{
  "hidden_size": 224,
  "norm_place": "pre",
  "bias": "all",
  "init_std_qkv": 0.0334,
  "learning_rate": 0.00739
}
MLP neurons of a small language model. Each row is named by its layer, matrix (up: input weights; down: output weights) and neuron, and shows model dimensions 48-175. Each number is 128 + 24 x the weight over its row's rms, rounded and kept within 0 to 255. Numbers have three digits each.
After each neuron's rows, "fires before" lists the tokens most often just after its 100 highest values on Wikipedia text that the model never trained on; "fires on" lists the tokens most often at its 100 highest values on Wikipedia text that the model never trained on.

L5.up702:165115116151138156154150116111150147136141169163149125153143118087154131158120104132140111138178120091114148166120135123121127136081103145091147125108151082136123075113146116100187109160151122084112105108135168147147128099169149088095162108113125145123084139142127134137118108121127137094148150119121137071128115099113100151149140125171123090117122110129107138161151153136113164154121
L5.down702:147141141121144145152086166151103158118165143130134154151139135096130179151078114117186140131169105130122134160121154119146134118109119162103122074108169146156122136148136143120133142152158191153072102153133162154120141130129140074115099103126147116143081154103084095123129131137111115140112160127113114117140146105119168146087129113128124071130129099134077154122146101139154170121126
fires before: "ur", "ust", "ourn", "ud", "un"
fires on: " j", " J", "J", "j"

L2.up534:159118148127109119164089079127111108132118158116188133106119108093150119106115149137107151163112162166132153130179104121150147196143121139087132141123127083138176111111127169100119112132139097138138134101131153158120118110153093118129120118095161182133117122140105141089121116133152101087157110130109097136109077103137103147179105165165100142086167117140151152174144123119111112164109
L2.down534:157124119092127112108103096098160130116104145130196080085120097122131143079118164101108169122144132145121121149134095105149141154088148156152132156134149163122122109126100113140098105162155141110159103124141139136111126135135116164111103105127152118153130112132141103117138147112136105154155145127091083119117115108111137140136086113127109136113117124129174130123145141116100112111093
fires before: "3", "5", "0", "E", "1", "4"
fires on: "°", "′", "ross", " kn"

L8.up426:118107097126115143147095117162111155087133094138163130107143171117097119113143142107113142112120125096122123118086104135134125133129125142180132124141104172118142111123092119122115146142170108139153117136156140084167080089116142134146140150167135130104147132092090162099093112120182114089150136088151140108162139101138105162160173119091116130090133103109162134089122093118121136121187
L8.down426:178126113100122115170082125152155136106113068110112118121130111163114143184109126133133087130126133168148120183129126129151116088158090139142164104106131142162130136128121111134162109099090140123114184153094070122118146118145139108155105093128120119160109170119134120157123112126093087128139156093105125146102125151144154133101118140130139113121134116156161121121132150081132086117109
fires before: "\n", " the"
fires on: "==", " of", "al", "ation", " ==", "s=="

L2.up580:143089130162163131184106140141123099111111144141135140068131164126143145117119090107132098077125117142112135132085074134116091153125178130143128109118152099146154118172136120131170096116133088132143129162105132138190110125128130092111138121132160097150112120142147154104124138127100098125147135093104143163173149135120086098122118109103144104143141144143100189126116155159152098120186
L2.down580:115084090127130103143135128135126162087132145103134084119165184114126145176110136121127118101115115146109140120112111137121143126151130143128116166098179102138143106172164133147123062103138140097165153136120156114158091127148074152125122088149113133126155107138154172109129135131122113176153095081119137167155126128162120112093144115129147123109108147145080168107110124153161125119133
fires before: " as", "|", "|---|", "|---|---", "|---|---|---|---"
fires on: "|---|---|---|---", " such", "|---|---", " var", " includ", " hel"

L2.up431:094113133145111114175136117120108108134149114148126125098100111119096150126118113107125165122130144126180119100130118154120108121094172118114124166162079128088096117161121153111106123150081101137155170165117172141143095100113132153147138105134147075089135139076172185092102128114158150164145132151151123164132130134142099122122141109143149119095124122113111169118092105131149100106113
L2.down431:096108118119098142152141092129115083125168131154135117095109105120136104140131113047126153153125120130125129115131122161130146115107155131132118152161117157103105126140143179102083102123075182132138140138158171113162106142115104147163147107103140103105145139079126197120135110110118143162130113126172118129104145128138102129147145108133139130138124115099122136141113137150096069123155
fires before: "ent", "ious", "ia", "i", "iet", "ic"
fires on: " differ", " var", " med", " Med", "chn", " hel"

L2.up586:158092148113113153159192142146154128138134098130132152117100116129094160148113111123085121156142136107189084112156093128096102102111126103101146103150161104106128103155123095133130129136080155125134146117098152153175090124170140119082171150129133144090148123089152108126067093119135163131142085141163103098142157136132151179142178110107137169132137132128107136138134162153171160129111
L2.down586:153131126111091105120156162158135187117142112085122187167115105142130172144127084129099104147137158111171100123141111143100165097100136111128147114106149124152098125140124101119096129112112114116118130135125166151072134150114103119093157106150152131107124156141102124129054138112119153140154111133113121143154131119152137183177122133096147149121149124132139132118120160119157132129100
fires before: "al", "es", "p", "an", "or", "age"
fires on: "ri"

L2.up483:084133087128154133117121130098120154112122102138159150170108138153071117156117148123101123102148133124141091139085140142140110090129113113102097164148144111154082103110093105104126159117154109110116125087129136133121152121139141144094145153151133118148110140135083119129101111109120106116083132132148130105110142138149135136093175165102124133069137113164151182096120126099103123146141
L2.down483:109116119099116138115140159113101128150109108130131122175137136137093133128153115130091103104144137132121126114084120152138108088143102145139118171144159138160147112127107107113135154159167136130136098102104140133089176125125127124075140155143123121148104141119090136095096141089106113153157136131146140134125152139132082146081097142141151140078159114188098161090135124139129113133131
fires before: "re", "in", "ck", "ent", "v", "ens"
fires on: " tra", " ag", " ext"

L2.up73:131123134083144146127164111138149097133114117114161128168109135071113105132119150108141149136140122114140117131138134190083151101117114127136095078117103156154148040151135133147125116132126113159081108162104136150135151149165118127156138116124102137190132129161142091110110132146142102116150101115110083072117106109194111106148137142124125079139073146150127128160120160172145145122122
L2.down73:121104164116096178129174094127151109130108156110143106161119106111191152133132146153109112124173154170111162122140130121116119129150088136118140136154124134141151130094117087126124095113092096188137145139121104123111149155153136128145148145128115106133175158181128142087130138143089130106163125123114103091127121121123110119120124113145121136097085127126110132107134152147134183090144
fires before: " of", "icip", "y", "ic", "n", " in"
fires on: " part", "resident", " position", " members", "erson"

L3.up561:124125094124124145122075130130129121154140113132147116137125144106156118123122107131128160113131118118132112138125101142118125131158168094133135153097184143163111112153122141092114149088134151109127151137089090145174132097124135078138172120135127138150047152142108127133142158137164142146146152122111126166102145102145185153124160116175205126089129141144099135147071092165069110094136
L3.down561:172102126158128124123119131114145126098124114164123117128142112125110099141138138136119142163108124154154144112165135194089085149091129126114152111098126116080112140127093136123093098151187126092133189123107102110108060143129100124168120142114139141150113141143116102116114146112135124158162143111112174150117117126111218143141139132132168096178103144096136153167100123132151132085159
fires before: "als", "al", "ance", "ed", "vious", "p"
fires on: " go", " adv", " w", " pre", "–", " return"

L3.up436:127120161166136133093076115106110162151168086120115137124124136112105149182111074094119125170144108146144135120075110146106150147167141075131117125093112138118119132077119133108180132096180159107126128153120162125122154148134136113136146095102181093150105113136141130168167137125162155142137116083130097136136128107103103128114133100143092121114135098076084137104086147100129166147149
L3.down436:144127117145168149120103139106118086134160126143166113124115130157073125147102170110124084127116120100110140123132131153139119140113095124074098125101101157099153138094138130097106162136117135092115136179146103120109125095172124153126111119114141108125110164090102140129191155181128107163091133116128123127154135088113141133125132109129101151149100112101126134097122138119143164091106
fires before: "\n"
fires on: "==", "s==", "==P"